python train.py --norm="layernorm" --init_std_qkv=0.0155 --optimizer="muon_variant"
MLP neurons of a small language model. Each row is named by its layer, matrix (up: input weights; down: output weights) and neuron, and shows model dimensions 32-223. Each number is 128 + 32 x the weight over its row's rms, rounded and kept within 0 to 255. Numbers have three digits each.
After each neuron's rows, "fires on" lists the tokens most often at its 100 highest values on Wikipedia text that the model never trained on. A number after a token or word is its count.

L4.up1734:115125091125117103129119132140115122162152103109083112109086099071158127108151138121131102162165119118142141178136127085161094161171120173164132085113142069177141100033167155113191165116109163150049135168115135124135147138139078094107083162098132144098149056154114099136087153132128117144062094111131208131144121112068112183169119153118091114123131141116134165088063169138085188124110145140123085113097156115136095073108159094137112109169135084192155138094128117096152126133156122168147088122096080108158089159085126133150109113140150142128142164059141180171102168123088125134
L4.down1734:137078111153114163142175118214083110121124154121125182134133067103143171092124084123151163108154120158176128093105048118131099089149087153130100155072136094102154130046105127125135141104099163085093112100104215103143160097150153202146149110143125150167144102168122100127121152107185197154160059093102134113136133081127180157180169167078149128121086119055133145136165080191187115090160082093135084107088198127082134138147174097143186178067087128093084153129177120100136072093141149156125119138097084080144121122107175067120066177112111128104165132094147183083095169063135131166
fires on: "Qu" 14, "gu" 10, "ov" 10, "ev" 10, "rel" 8, "u" 7

L4.up1765:150119156146155142185119131152124128136183156123082080115067158105188183143105150128122192138094100067099127049211148142107071137168116100164102111076108184174090141079099077147116099119129098196129123152113136096147131141162145107122172156130139166219117124157138123129128151107148127172077201101070231153160088119131129147103116160122161117142103106110095100124171118087106152145151192208095128106150116127179104120064154165124098130188131118139156112113126161107127138100140104126081109144153106139165153124155088032146099188175116063094116131117165182100076100119096151157
L4.down1765:156110118144099157148120141115092131107144093072143074121170120164183123046164089140155144133166092137085138192151136089084151102092176130110145132159132154107147122058133118138105150095205178136125085115132092064168111116125093164086134151130114200120151138108102144105130118139109142120129116104074099151153140102094187152108156115134114181131051103111178170180147174134110125123175064125122094156156130148078174213152147158090149125113104175143135073108101115177116148116090113114086178178154110083098052112144099119105073110082080134116132180074232102077149060155097141135
fires on: "/ " 15, "(" 13, "end" 10, "b" 9, "et " 7

L4.up110:129121118149135190178136123040084140116115115083151096146103085180115155119064177099056157130180109153130129105132102161127101110192109147108122131132104135094162077103145129124132139144139118144121077068161193132054181044056124124133117169118184140203084133131159134130103171181101098141123102113068178163118089143138168081127136147179084117128183127132075183157126117150166144159123091098180176121112129142167164134139056094159147077064108108105156195095109125169132085174155101137125150133087171130171129106120082121158063154132160130139066132071152120122158080106146157120
L4.down110:171078056161121132129081092151180128150185104067128121142069186144088105112152136150152144096143135114081160161149142110164126132086114146096120156195121064157123200068135119079168165147214117133157128105160114148119101107197164212151110118113096129096119118164087125148145106169141152198168088135102160130129179129111117127114142118138156138128155078126156151080141150118117083136123173156200187171149109114111112078146166094138048110182185103082074121138131094098038124132127168119158089118150110180126160141176151123093142091179124094143155104144150108088106131109185084120
fires on: "of " 29, "in " 12, "| " 11, "to " 10, "with " 5, "1 " 5

L6.up102:127160125091120150093105156062065137135164081138101104132124145152110095181143113058083097147134108170128113169082159138195117079118117084171184122117129118134112123190166165108122140113148179119115133177188120166149166059131180124176093064085139133100080122172029179129173164099128154124087122087153150141160054172100151133154199082152109161149116143107134139120132172130159150131131116098094053130137075188184132150068149105145152126141095122098119167134095152108118121119134082119210104132121105184141184152055139116186151157121139057202109117107181133095147160133124088111
L6.down102:089075168110093107139149052059072129106189116137168130114068175122084089161101090142154058127145181096195113150132112175138069120076107139090147138148161133131177129143135140138163079110079145117078118116094100142130118116098050107157153046115104141134114109079077140107129129103106145087117128094151097137120140205101054119076127145083092184119077099175124110168080129106118114154118122183094103031081162115126142139160139076149154107154181110111115143047122121101107097119114117109118109102094121137137124150101151175135116136115135112174079117125155112103135114142125153092
fires on: "the " 37, "August " 8, ", " 8, "in " 5, "|" 4, "September " 4

L4.up1135:162176136168179086086115121094173126129065067121168117117145145078145106114132188146128139145173086127065086167113146173144118076101126103109166143134115117060141138142162174173156133078103061135107116093123097112151141171119164107137137140129134146140168158113119143156165089115175160107117131171113125133063080167082085159111158114190085156058152125111129129155101143107139131195160158189110123145155045062170099117150100156097116093134110140078109142161156158121162121099126158130183124090131173180076108134166145122197067136087084148125122078154114128156172107158095141133
L4.down1135:120176114127120109095119167108118146151196116066158139104205095138108142086129134122111152123100171158157143109155110058121123112078069111152149102173100097116136143125119125160129060171083105169160130108112176121086078146139108152165144149185139108137100122115127114139123125106162128111172090089126181173105183129082094131115107086144070108126151143059160085052103095158151124108117134146182129113129130166151048169097127157141168142137110127126074086110101111135071135142142158145130139172097068131111119113086134123133090084112126158137146124076084171121061134188161119162
fires on: "\n\n" 25, "\n" 16, "–" 8, "el" 6, "ol" 5, "Head " 4

L6.up646:122171151123095060104109108148152138108147203111156088154139094194136123101151112102163188176140142075097156136081108174067081110086167103134138139122161172121148153130132149142178114114151129178110104182152141122130129130106136230163113171124130123124104088201050155122086146094171153199091061126144141158192080139203091147170183112121126167133139065138163098102152094139115111160088144091119154149180148056179172113078115072105114100117139092142172090123099100139153108103136126166146157113121117110085131161196146164110111144079146182092091123068054089122141122086152146139
L6.down646:158151079085129161097076069109227162149150156119149073171143112171154155176139078141140163130230162096117152151156023096106130116166121133085121065170127072162193099074148122136115194119140161179101140147135118144121159111163084062144113148133161182171198116142130126150189162169118088185141179117143170157136179160133125095135132152137126135116141132100100075089119114182179137088128142155160084122101126185164094131139090105142090138126114131097120127135122100141124112143103139098062196135096134128091109131169163156087073106131137106072028170168126145094108125145110129101
fires on: "on " 37, "el" 9, "W" 6, "en" 5

L6.up565:129119154070097138141108127096181099145101153123106142100128167124095155174113082121130162105107118199118156131159172119122125168121127181110190060077122103130122189110172136141116166112126123100116127124089118184175179123161127169118087107092172120100117175081143168125099191139113091128123077116088128101098081101143185182153106078096123152183181132112130146116086115140172144131085138112105123121099131115173138175181164183101162154203160141144152080113142142148156129122165149086072134119107139120075126108139142133196119178196129179128113149128091187115086064156159159082
L6.down565:109114159165129132183110135129156121123130134098120139139136096108086106082120166165127093107043084141111097077153156090138082110116090099108154167125135123157205139154121120139134090147166153134121130135164149154143131108136132131139120124153099113147119094071144144191122185160126123019155160159109125113145142133158109122110087081101113129108082153109076158171088090153127146122168104126158109118144084170060140066075066120146176103138078112088055119111051085164140154142150148131116110107162159064163126131057139174111096096101112134088142121117132087133096099158115109171
fires on: "of " 14, "in " 11, "p" 8, "American " 8, "mar" 8, "Mar" 6

L6.up1745:154183131170192087142146051144098105160179139137102078067089097178162126120148106113132161074137127107099111122140091143148154071080103081111125120163154170114068122075130155148139117118112113127170165147110117077026156098079138116139103165138096109131106202156173146080129095151128109146161133132090190164144088175097173102157120139149144101208137186120117162115178151122109162128181169146161144169104126136101132082119127109151132089088130100079067181141094183124112122148184104118111103157162104170154103094109131140210100141087122123143109115117114106140135104176165140072
L6.down1745:118101168093096113165127166154074067153150071133102148158133106101093056099149113144063146083103117118110109132127124127089148105118119153102183170088123171092112135144104101115086090155100111085123069090174123097156123081075153088078193087093044138146136105115129076120126108158154123138108139144105112127108123145130117130151151081062172096137085099101139109106092153076142134126167079124109171156116120074107124117101132163151113150119160118128168092110120107049097147103082119094145090135124151081041146106146111095161169144180143103113121101122085135121143128073147127133
fires on: "in " 45, "G" 19, "g" 16, "of " 6, "K" 4

L4.up1951:134126176100104138069159073129085072108115095144149097118179153102104169051148159073094147106131108096153108145108145159130127058158122163119194075115132118102225124161136118135112085145199131136139135170159107171155112121128140151181143153075149132089124109098064163151153186116125090144161106153108117081124145099190083093146124073135172148158122200113059156192120047145142107088155187099160189119177169089101095094138104075100146065123160145106125173159139142108102102109146120135068090141127168114085124145119122069123085125139129139094100124102079120191145159179108139125
L4.down1951:139103113162140124106108138202141126126103202100095139132091149185139111121069171163153121080055109156084192182063188113117140087148197107081165148162141096116145155140097135126107124140115108160092149095145083089086164162076135107086108100120230143123171141099111159161113126121206123096132163063141098092090088147150142144122104103174141179139095098148147160106126124114105146167120129106093067143130127163130099102108118142129130154128104083095115093094118131142126150145170097107124118138129084089141118137111127146172139175113129141079151109086176161117115148126109150103
fires on: ": " 19, "| " 17, "m" 13, "l" 12, "Z" 4, "3 " 4

L4.up2030:112088155122167130111150142109086105074099150114100135129142167171110163130088115084145146108085163106165059145119149164216135171100143130128139104124089141150126130123093131167118056111140115119076131097091138132119088073145141109112167117137087133136163155085132197094109129140112143090171113097137137145084046156117113153172081140136116122107142110141107142076164170173137167145127106158169149162182122139148151067141174164151104124173152181156120115098197141113091124150170084123120148139151147130072136126180172157174130137073138098128108112125109059119092120132097094126
L4.down2030:128064130163123146148119094141150095138144150101158120138083115055070176059142166126100126153140150141206182130104106137074091127155106142146141191151157163125146146160119114140172152143146130158102121094083081061120141189160102155130058172137113083185145154116154132108158122170166076164172107116158072187133072144191123159111085117122089145138126121175152099144123140161096109079087119126140137136131083190111111076140135084195125085074146108115105154124144172156106154110117125143162176166124129124149157143134053185131095097082203162099183047107155064061038164140136099096
fires on: "el" 41, "oli" 8, "in" 8, "ine" 4

L4.up618:114079148187182072113172131155114106078111124076187097179066119129143110139166117139133158129141135076121131120150132120121166099132099165126089099170120163053143106098061123110169139110172121171132120195110164126132137135185138106125089147114146140144059167096145114167109135142111151168121141074140143132175056080128138181092152137095119096132129218146107143170185074102153085150132136127099103031162093141216111107068072084122117100153148154138128128130120105103154120110150113096123140090087169172126101110093139214152142116130101136081159091099070095086134075033106195172
L4.down618:143107125084131125167148103124164112132200129168093156100120101145117133142092107136155087173114154193177139156099115146119146072085113120143143146098114142105119128120149112126160123168180102161129105136122098154164071119117129128116095060080170110135111169079164108200118138182155155103116139113089120110178128124179110063176118100082108132155185158117071133159084175082097100179138121109155098132079118155121143111145169107142144154164068098137076118117207108090106083095121185146154128141143104126128107177066193155109112181120157199135131131134119113093172122130188113115
fires on: "P" 17, "\n" 15, "p" 12, "of " 6, "- " 5, "ç" 5

L6.up1637:096184118079126150143151205189087153132134159096126114167122169079108188129166129099056119149129106121082095164086082125157130140056113116123155112172131171173095121072124112123191150086097102151110133166165138059121137076124181135139100055160111120189124162137148165127165151135120144183112097232130164130093136131131115095067115130084171111139145148205123122135142105171135118126063126089150133156101138158119128134154121082122134182139158083098135112171157141140083135210197111195115112098123166115115092168088163116129100088106131092158084169188125131139148162179114144133
L6.down1637:156147156102138155105123149059123132143137062103090146142147152125096092120117133074194088224179119130140130127095101108156137111130147077125136142108152170122135057146100186157134189138149182053061125068091170174111165169099130114142079134138082148088108084160104129101087123169161129106170100120121134118077123120124114047141115093111148127160141087171172107073083132126102151122111091123149135085140115094088088134165131134105131105124154177137071078124123172121071115157094116086103088121130130137063145121092152128124159078159147098092142134185146079176130156125180100153
fires on: "was " 35, "201" 25, "197" 5, "198" 5, "200" 5

L4.up450:133150146111104146186136153095136131179097082168151115105089143117178152145099111087153116152133096176185108130142144112120122115090129155109123184145131144115099120156117131101113117104089076132164114119113100126122120166158170111196142158160116087179134121151115131122151111140095123106068105142092130128129095170101124107104143137114167115033171157107096106086099153074144130106126164192092170138120111064120184097166077176180103143104123170174092185126120199078090139164122099159082091134110079132155135100127153141138090127136077099120112100088184125129129138177116146094
L4.down450:106186172111142151132145161155167134123142135126082047147163159163139126131101137141146135115127136126094147143134152105098132163155134105132103087167164166154108153154078107107135173159105128136111143169164139098082099142197098135109177148139109093088094060074153151087083135075075123181091147107144122132153175128062082172138113117149154110141131097106128086088156179127111097088151097145115189118076084135131091087092159196125090138089140111154140131063116160069115070111101093090101154156103076178124082142162089092056173128112084097067061145135127095163119056109133097085
fires on: "9 " 14, "9" 12, "tur" 8, "10 " 8, "ol" 8, "\n" 5

L4.up18:177091107102120125130129152076084177105091100108165105105083128065121112135070118153178125120133085147131074129121163141158108111185071112136136102137101046108138137160075137138120169093050147063137064095118116087147111159188102115148127156100086132177104156113133151080163147188187129161154069162171139139132126162150126134110128125152169101171009168098052118099140143077127122119095123167120106087088107113176167095158119183217142174135153113066178136130114122168096162178202136171174117208147104152116093058073121148111124208124136160145106154125165121099154124144195138180
L4.down18:120131187178096114134129141084090163150135123129158126120133167113117136127152133128121120094195160089082071073130100093158131142141047118164096128171146138143094186092156147130169126140193146079133091135140136082149101076143189128125186098065213103156069147142097097178138118086110146155149126101115141157090122175118119072151159111047155166134133101143107108135147173093098060137148122109109176093159141101137112155065147129156108146127152147132148163134100112162128197073230122118111163144173118148144119135219076093167159126159149116112098159148081140131083164132127146157
fires on: "202" 51, "| " 16, "of " 9, "\n\n" 6

L6.up200:147105149172074150098120068125138109118134158076169097088087104029151152100090144147126102094150123125145091076122137174144132086100154140147109151147104091119099129170085158144104066161126152177114179167163120124170193139150132142088147134118116193163127192177145133115129121116108136087137091073132163110146116120099085116075179144130179177166119118132144138094128102156083165179142152154145132095223170117157175125097109087108121186141151101107122171139086110152142112101134152108135122170144101173114092167118099135105086132134119129166193206165048160026155105110070103151
L6.down200:166126135115141126140188109170143131079134083156057137140158088135108109142130147174136192138101120149122112107183096126113117095121126129096074152157150199133111111114156153088141174101108127138189166112137110154112161108152134123118193099163134133161108119132130091137132137106097106098141152144084169114120146108096214057165129110123127021115132132135168109198147104164204073197169132140121144140139117089154165160109151135132196133132120145192128091089112122068144161182137114148124113188166124076108119140110164130111118112113143119160092168155146156138106201120160179083
fires on: "W" 30, "D" 21, "p" 12, "imp" 5, "of " 5, "they " 4

L4.up44:109138091112126097166126123158167157131105165147145138115165106128125116122161163182089127142172128074142177131091143173135160139144136174135136152090134117170068169119167165107165088128136103133204091098162104096111112118131129086172164116106110090149127136149155148114084144158095151112154062122171068142100071106143145170153123099129130122072099070060105140118169081089107187152101094065080104110130100239080110176098119165111149161151140160114127130119088165171171140120160135131093166108146150123112113169074131069169152121065101069151136116096072128122196129133093084151
L4.down44:125195098108109132119205139160087144068045157158176130135116101120138153147163133147153176094072084162171083131125129146116183083099087144141210178119091170165138125149119131144153122074145109177122100169125091157186148138065193121086158073095163105154105136105120166153207155080128145088103179144073123082145155131101139077106078085178154111174065145109093135149062157108131076097196106111089189136077104135158171105120041118133138099111143110144134114151052138113147120159109142101129111096124153203128189098121103146125135099098129100140173157148129115134132107127101155081
fires on: "\n" 21, "its " 17, ". " 7, "199" 6, "s " 6, ") " 4

L4.up1773:143103090068094099139131163101058139123075131075147118155088138109094136194119096111144114171123115194123138178205142081151122107124121125123146147138102142082133131080167145099255208107118117204113069069115143112116108193139107160115125119122149150127108147111210182129137141106135120174169102184161124139056102141103131108115092128092097142139091134205094108094152144131187143071081083095136117210120082172145124155062110141120108143148145110115164135161107148145139082090119105112127122092139146080103142089124081129137156134107134128152167139085110154109132143077112128167
L4.down1773:137118208084117112082152122113163135116138105144133105146146174097115146164133083133082087165108163120132095088153112115158113165108124141158128204175087132162110152122120180076105139192126128152131170114076187106095105123140086119102162125090089086156140146185126091094144201089114101113194105130032087149157095153124127182064130056163108103166157103173134102160145132084121072129123118207085109112127130166175080132124095113136151123104112093173082114101131150161109107111148112187111121143176113145165128146113113124144086104170199124056112081107181096156152202102139080130
fires on: "\n\n" 85

L4.up19:103195102147108126102099089075130133110125155101146131130134124108165134102182066121098111129094173169096111138163123134178097127092165109133173139071124178135126147112143147144129168151111134101101058132136141187141189088134139130135155125142067119105112139104143152122133186160124133107139159099085088162137106151171150171141168052131163151165089134085111131128125148127162175117141159084101070181101167191173098083146114115177158154102079135103122108146143098181125090093185172097166112128102198177127133089130100103101186114158111149111071091098077158076088063128106048139
L4.down19:149142155113101144130126138129077129119113126167160145132095083069066160148120077102111167110101143119151135144156102176093163126098174147130146126113147195113116119189157127107096134105176113118165099103159123114128157091090139125138071040049120105077138113138104104159127113109088180175134132141159114054077065094087154154101122168079086080128102229144148133108210113113122099106111135147126203121140047101104117084126128068108132105144149124106068131151131159063151147173105084114132125085140120153113168172123152140111110095162133166091139114107109123141163104115139116137
fires on: "of " 23, "in " 19, "cl" 5, ", " 4, "next " 4

L6.up34:105154087131158099110136072095132080129120078099139138176169127118065100173158154125132123139056152113065044128115145139102161122094119137062137166180087137123106086109085135120100167194109157093094144184100101081139165150119110122223140114128152101060172087108083174104119181064086006167130092146170149135120130174067098177133093173123110119106130149139115131121119134134201092175133152085109163142119110100105130149161093137132110059131160137123168130114102128189066146115116113128107056143086127143139148108124150140141135119143142122163114113077156177110076067187192164153
L6.down34:135137079139085107142060138107089134118105135142090118173091109120132144100114081115137140095092136112064116107096186088121134128095165174163107108200083116125123123122102168123130155084133132085184121151135189098130152177131113121124149141145065140156059141126103093158188147128174097128177161164162012087098168104153070124134115122134151108143067136101159153138154149147135186087131128095116178139090119142094137114047180090147071181124172098089121102110138189125130096167119099156145105091095133127128077144120128087132112122171136082143126059165097077099155090130151073094
fires on: "| " 32, "\n  " 8, "(" 6, "[" 6, ", " 5

L6.up912:110157142115129085138065125153126135119124173201145154125154159170166166170163094141176148121122150142139099231135077122131154125157116118106112154119112153074162139146092176147134169062097081067131085111089129150069104089117139172169129146167111138105094102123115134160108157142178097182097131146093110153140166096134119160182072146130127113174097158155144135131156166152094104085143135111127059130112125101073128166159099159230125117118138153145127141132070093115142140127157134115120124149115158140090106157159168126135105098204063120157143118157145170117132153130138123124
L6.down912:134169140055154147127158112092130147190113145096145074121118143146153145146193111131147124104104121163133165171081152135121123136090130117118175170109165110158111169156082130119111147055156123094083133132182154137129123112139147138110082160116069200126209145124072113086098100154128126137109145118135119094106092143117090115085084105136138113143140061128134133121122167101124174108093134112135110106132169126109151117086158143146088089133100136125109161169116113164128144220151141076177077160083112133119123135124106086120153127158117103124184096128196115075054137185163183104
fires on: "el" 23, "col" 16, "ol" 13, "Votes " 8, "exp" 5, "Opponent " 4

L4.up500:140139139093082092135105162129083121097106165143138115168165131141142094104121153117063084114173172095161143151108139110107182153150142145054123124139114182149158141183066115138095085172152123173081108157082114084118107133105122185163082116144126121097155144131158162093175095081099128115108131162139097125059116139188090156107155085090121109097185111096146122129156149062095107105186153140115052163129115160105141128184138112108203157184098130154100095140095174182126155138130121180046135126142171134108101165177079155164133155165097170165059114102165090161226088095096073186
L4.down500:117126166103168167216113104105133164139110091136148107142109125132098160124173164101179102159122131154162098135127161164164060115142158096145083094116132156099080142145089133111132081100158144084148082134114131113117158106141133113082199184085145127173122153126141084129112109135154174152152121070136177087135075098094133152210206156134223185132103133113134162115167131102118158152167090105128135169113134125194141033114136117121064100132163160156128152161075156132114132171084104091122098083152156160126141142067104159180154113105143135157177129173099142074091122127149132130
fires on: ", " 19, "\n" 17, "of " 14, ". " 5, "song " 4

L4.up2004:127127151115151061112112129101147147110077139108106107081122130181138136143101118133167127131193150141091162164087137096131104144118136131150160107090139138156094125158113115170108108145139157136151062107162130163128120108119156146130146148191114100110166118125158112124173083148149100154090098146089156158171185119143170089145169069162135100173060101182141109119152094159143089106138140142150125116162088143143142092106172158203148067099107169118125137069129130164125099037146112155092145121090120206142118158114154059162133152109121149152144075130067119064107146154118136142
L4.down2004:120170084084158103116151126163059132118158128121114162111106088127168126127149081121076095147111138134117086155142085123179180078091069164109127081190076048155084167219118152144126125141129123125148138120133123109137152103125100139173099100125139188086109091109124162144156101159107116133159114100097088111120113144152179159090156109150125123082141084087225109115146168090154127122146104166121163138108135105134132109126170140091163163166141124113098067082121062107104185144077163100128140165128087083149114145174141118203114145107110151123112110099201113147166089130153076154
fires on: ", " 27, "1" 8, "3" 7, "7" 5, "-" 5, "1 " 5

L6.up1809:090111178129163104060165124091091112090125151148118102125095154117175177155054099166109141070078208143118188148093143167122127122152072183122197124100155076192159120151098108115122137158153148094152082159141172120159201147179135085102146113170150125109167117168123105215122164160153118143199094099115060084092121196147139197148120082108114103161154126065133097146059078114138117105113134078121171093101117183038125159106083113123089141105108144148135085128056150123087086142172154133158186118049126118096099143152073088148073096179102129133099120127100128144145019143109181165
L6.down1809:196146103122105163100146130150099114128055126116112092171066122128091157158105137148100127100156089126139185110150134155148107120153133106150080105099132158127096078161135104168100140146092123152109103114147120123113152025136142178143100096150140086115166090102147105138136097139124173147104138138154178112103159081155120079165083068113126163134066137082099097107142173119154187080143105147104149101146092180172117137111074167165135108127105077114140118084096084109130145095123121146161156166142107098118143137123152125187181126152103143118169107147087102162174133090153104139
fires on: "ch" 40, "there " 8, "| " 5, "Ch" 4, ": " 4

L6.up1834:169146152106077072158085143166074129144121199058142053064150173132100127175171150129104124115167124089128132159158125105130124202131119112083119107158141184159111137095147116144140167127142102167102172085054067125158191146059159099101103135139186102149202130146119108102107109182127093135158153167140127132189076088150151166148101141115188142123125214148157091116129139098151130022153145142091157143109085152121119107109097115185191128151090169101127110086105146147120136166150119068084133161131182162163138145180134123155108123187126141112151173120148115063149169183137135138
L6.down1834:162066156130146123149167120182132128117118064056122136127057143155117136135157113085115162111130110141109138090103089190098097114099114076119087123137082144090056129110132110150123078097085099112105127112125095161186163154118103101109141114090129124108096117115129162111121128064148178158071068116132127071206128117118106137101078117084189152146100103117113087120131081140098136098186050092078212107189135113164095163088104121126130138104093143132107147108161190146086126083182127138104102163111105142103082056168115152187128150153089163131090106124131108093165122101168152085
fires on: "C" 32, "S" 18, "t" 13, "R" 10, "D" 8

L4.up407:162100069082141167137129066162109084114123079121185178106129100171133116117090100113159111120176150177122190087095119181122085089086144093167118070175059125073129143065109141176139086102162084107077119152109146123169141155120082121078143118135096135140139179134099093126165146118157149190096167152142147177127075127132156132123152126153138147126123125213125101133173143165138060144117173116160139135094087101135123120156023150088175116091158143159175149097098082126108122092131107171120145131082156172132143114089117167094079146168084123142109127152144118099157097063058141154
L4.down407:096137094153109128134149133151110176140183083075137119190103099107145179133126104100131134156117163139083203091130132103137139113117135084101131114130170115135111116118173143088164187084098077159136086117108116095116139170092125154071169153163086196110111152144157084088122105062187106183149124149136078088126128095147152075128076091185120132159180144169121139138161135109187121105191102106165125042156196130164129129126050136101081126116153135059144060093148066116121091170136162110112099102131097084160138125100136104081148091111153048145141088112049134126140154079126134156
fires on: "- " 32, "-" 10, "had " 10, "ch" 8, "of " 7, "for " 5

L4.up1068:096132097101107092102075180118109134050039157108184097151123143150122117102147114123127106141158101096134123119138191119126155131149121138204124170152106207156111163173133073181108162097076084134059156100083130124135156130138130147152080114104134140122131112038100123098103145150154181152145162130154089146154028124161157173117120180144108104149160112166142134090092088118140109121143132142146136138094122169097162056059088127082160159112094101162116132094171151082105054107156154121129119111158144160176127099149147114154140116112126126117174159130102147188162136146126114133
L4.down1068:114199150117070103115145127151170094105153167122141130163105114156126105079132162106016100175090130146114111086069137145147122123101109167157114137115106081122142161102145161192087121100144141129062097109130153070167102162091144101165122165149122078149136135132119169040128105076077141110159153155161151155121062126157160152148194161117141061141103139068196085146139098135156114106155101123071135125137147130113134178123128161110177106107105129135139105109150152117137068127170179095092114126115120067182077136114160130132125183120145132126091124133059184151141061136120084134
fires on: "R" 68, "c" 6

L6.up481:127108154125179161097099150147144176100079174083129138160069144075185139181107122118112113146116113114111143161136123179122096201090113095088106161116151184173150115130120101126170157129137139106124092115116161086123124133180066145127081124130131103133117128132055096186125124114095108180164132113174099141200081104228181131177166179166138078149113166158118151154066109146076100114103151090161101085161110121136103066151125120124178085163113140125143142090149140124126128150134109188151080152118067159148087182155145120164095074130136112128127105078085166123145038105163094128
L6.down481:099080104124089144139112112065139173143091129166141156115144120145121146067176165190116136092131148148101115126138111106136203097142100123129145167115186134116076129121062151148064086117166063188172100136101151100100184135128150044080110160121126108123126061153132097145107155088097104128114165152081107139121097126081150155099094089085127097167097159137127154097100127106208078113126085167100157085192147135106154137110114165128136128108084104138113112125092135139174130132138153189093161100138196129148088162141115087116144151216093135098129096170103140113147114101107148108
fires on: "Ch" 57, "ch" 13, "as " 6

L4.up1838:057173163130113143178088171146107153092168109189129125096096178090187170148110106160122113150107081097158158130104086114128102149167139107168133106202185070178157106143173134105114124153144128088130147118174069101097166148127203163122152085172179135130079092096127081154083156168135169142082155169163170159141112129135176142109079105111159158162093097112094155136156105167099064111102143143083140111120159153128170126114099158082131163168134093073163056093130151121158146196091152177126138052092180134150124107167187097102171137050124133127129117140118149132123122172097137125
L4.down1838:116132112144067116133112082180144132090184114136198165132148092114146113117080127103187071131137133075145149114141108075084122171088156096130084150110195108139154072164066146166128166102115122127151130188111184189171115121105125087112117147145161138119140122125094065166164155121169149150163097118095095168149135091119129166099167111127123174135194067115132104119062106198141116100090134115148100168088131132145161128119117167124143140154091127129145164110131180115131138095141221139114156106109113143142103096158132112069124108147203179084090153181144085147129108155119140148
fires on: "200" 35, "201" 16, "202" 11, "199" 8, "Gold " 4

L6.up1599:172096192152124163255166075074156148081118145155151082139135152067149047109116085108117084141111153105126182162165157091107120079106143138126094113121112100119109191158189169132119118127059155138118129083133115160156132111080090091177141104090122151154074154153129094153113103101142112133146139150177135147126172097060188141113179159132150113152158092104157117127122107177147203105200102138095178159174132137156128172141173128163128159114136159063138189164123116152102109135135118182151148090154160197109123126122085085093075095104149127130101169144116166122115167145156157146
L6.down1599:096094151122128120111104091138133085141127127107131130136110099112120109118148135095135142166100088155149103108167117089130195123168141091121074160141153124084110162061046159136091109152146121157144126120143092147130135153145117104106113117139151084196135119165057150149163115067129154136135100087088120153081098101127120093069128132113142185118161137122126128112137066137146110112112044100128144164132108155113159107137149153164136205122116090110125098151192139177151063160139137112160117142134075151106132138124073057114152150131103125194171114151086103150103116142128093165
fires on: "D" 68, "of " 5, "b" 4, "adv" 4

L6.up1739:123139120162118125174154131087107121089131177129174101097083126131197163184138130119150180207167126134159166103198152147142153139122121033119159115135056151150096158090158139076203154112102068142117125077112161148147118127106120085099152130142156128119114198123102121150088143180130063153138140157136113169214157110154134182115186105147084157080126115113151082119139125122166097087176088143092150132140125142179140158180094146121154071115111158164185114169089118123117129153187134184133072166160095107156081143106119168165115106158099119121161199162126159091156131108138123166
L6.down1739:078148100128132098101204106149096125143150128140121122113173168116143132148080158070096197123094211137123107204077098152109131166063128176147121125159153121107106163133115080069159079147185125120144174166109144134119121119125109089144133122170073105082161118153102134138175126137118146149167119146070088149127140138044098093109158129163139163122098118192128151120181116095117193076124084088147127141063126169185104111121149117118146109146126104129098126130067183105126144143168195102120130148092102164104118146148169112108103137190171114124114111110125139092125093161130165063
fires on: "J" 25, "fac" 12, "to " 9, "S" 9, "Z" 7, "C" 6

L6.up1892:165206122174121042128076154170126124141118130127108160116117089168138101131106180125133184065135108077112072151090163144126153068157179088101117112152159109142090145084152165145179160146126147129097079105091096048122149150153062191129094148137153162223109121122095121166089124205134109092120109199141036162141149174132147126165135170104132116115137205096146168126067165099152098142085122135077135132130133119092135139116104093170131102124171150174153074064102081103127121216093122120108180092154153118103146152113125124168141151109112060185110081105175133148223143073157125103
L6.down1892:172128087141166165097155150138111174096072133112161102017132116162143067111109057117101097108165168150192100123122115152074142142167070108137129118148166099105119182122134141133151152094114111091126087118157129186183157105108102127146102107100078116128129146054111072189116152082105173140082076090108178110175147119161123135106141109132139083183153110128078087115114134126100107089073119107090047149092054135062139101116105155110122081135109138110128122148112121166160111135141102058085054151141130138097137111119130130113100173113165118064100139061124153149158123113108100099
fires on: "k" 23, "K" 13, "s" 12, "^{(" 5, "fac" 5

L4.up727:100124127131093126125077075139077165158042121186112092089114116106105138115151145148157124138146171077096154137097154152084140120131223107140109103136097076120106058148136155155150086125106093142168182132104067172073070110129123130138104160115113064175136077162069150138136097114140200133114086130212109150112156153139145120110210153099127129148105117164111163169112147135141197192120131092142140144146155127148175132141101115113027109138162111060140161073109090122129092160137119124132155158094130127129135143158056167064109187118089074118160166112191119111126145145048149079
L4.down727:133152133169115182072104126121126144180119138142164061075123148083165130105174108134128113153174181155106123154081064148060116142167157137052139108108115097113129110077107152097146143134127153086140148179117027148101116087126135096124107128132140088181120142200144119091076103087174160062081110114135145118161119145176128156121126140108101100107123136146106191128168153150145166128134115127182159169128099066108100116150139131093104072132113126087143161098182106109127114163116145117136106108109088179122132123116088118072088212114118112102171168138148120113125113157096160108
fires on: "al" 18, "ac" 15, "off" 12, "in" 11, "ap" 9, "ar" 7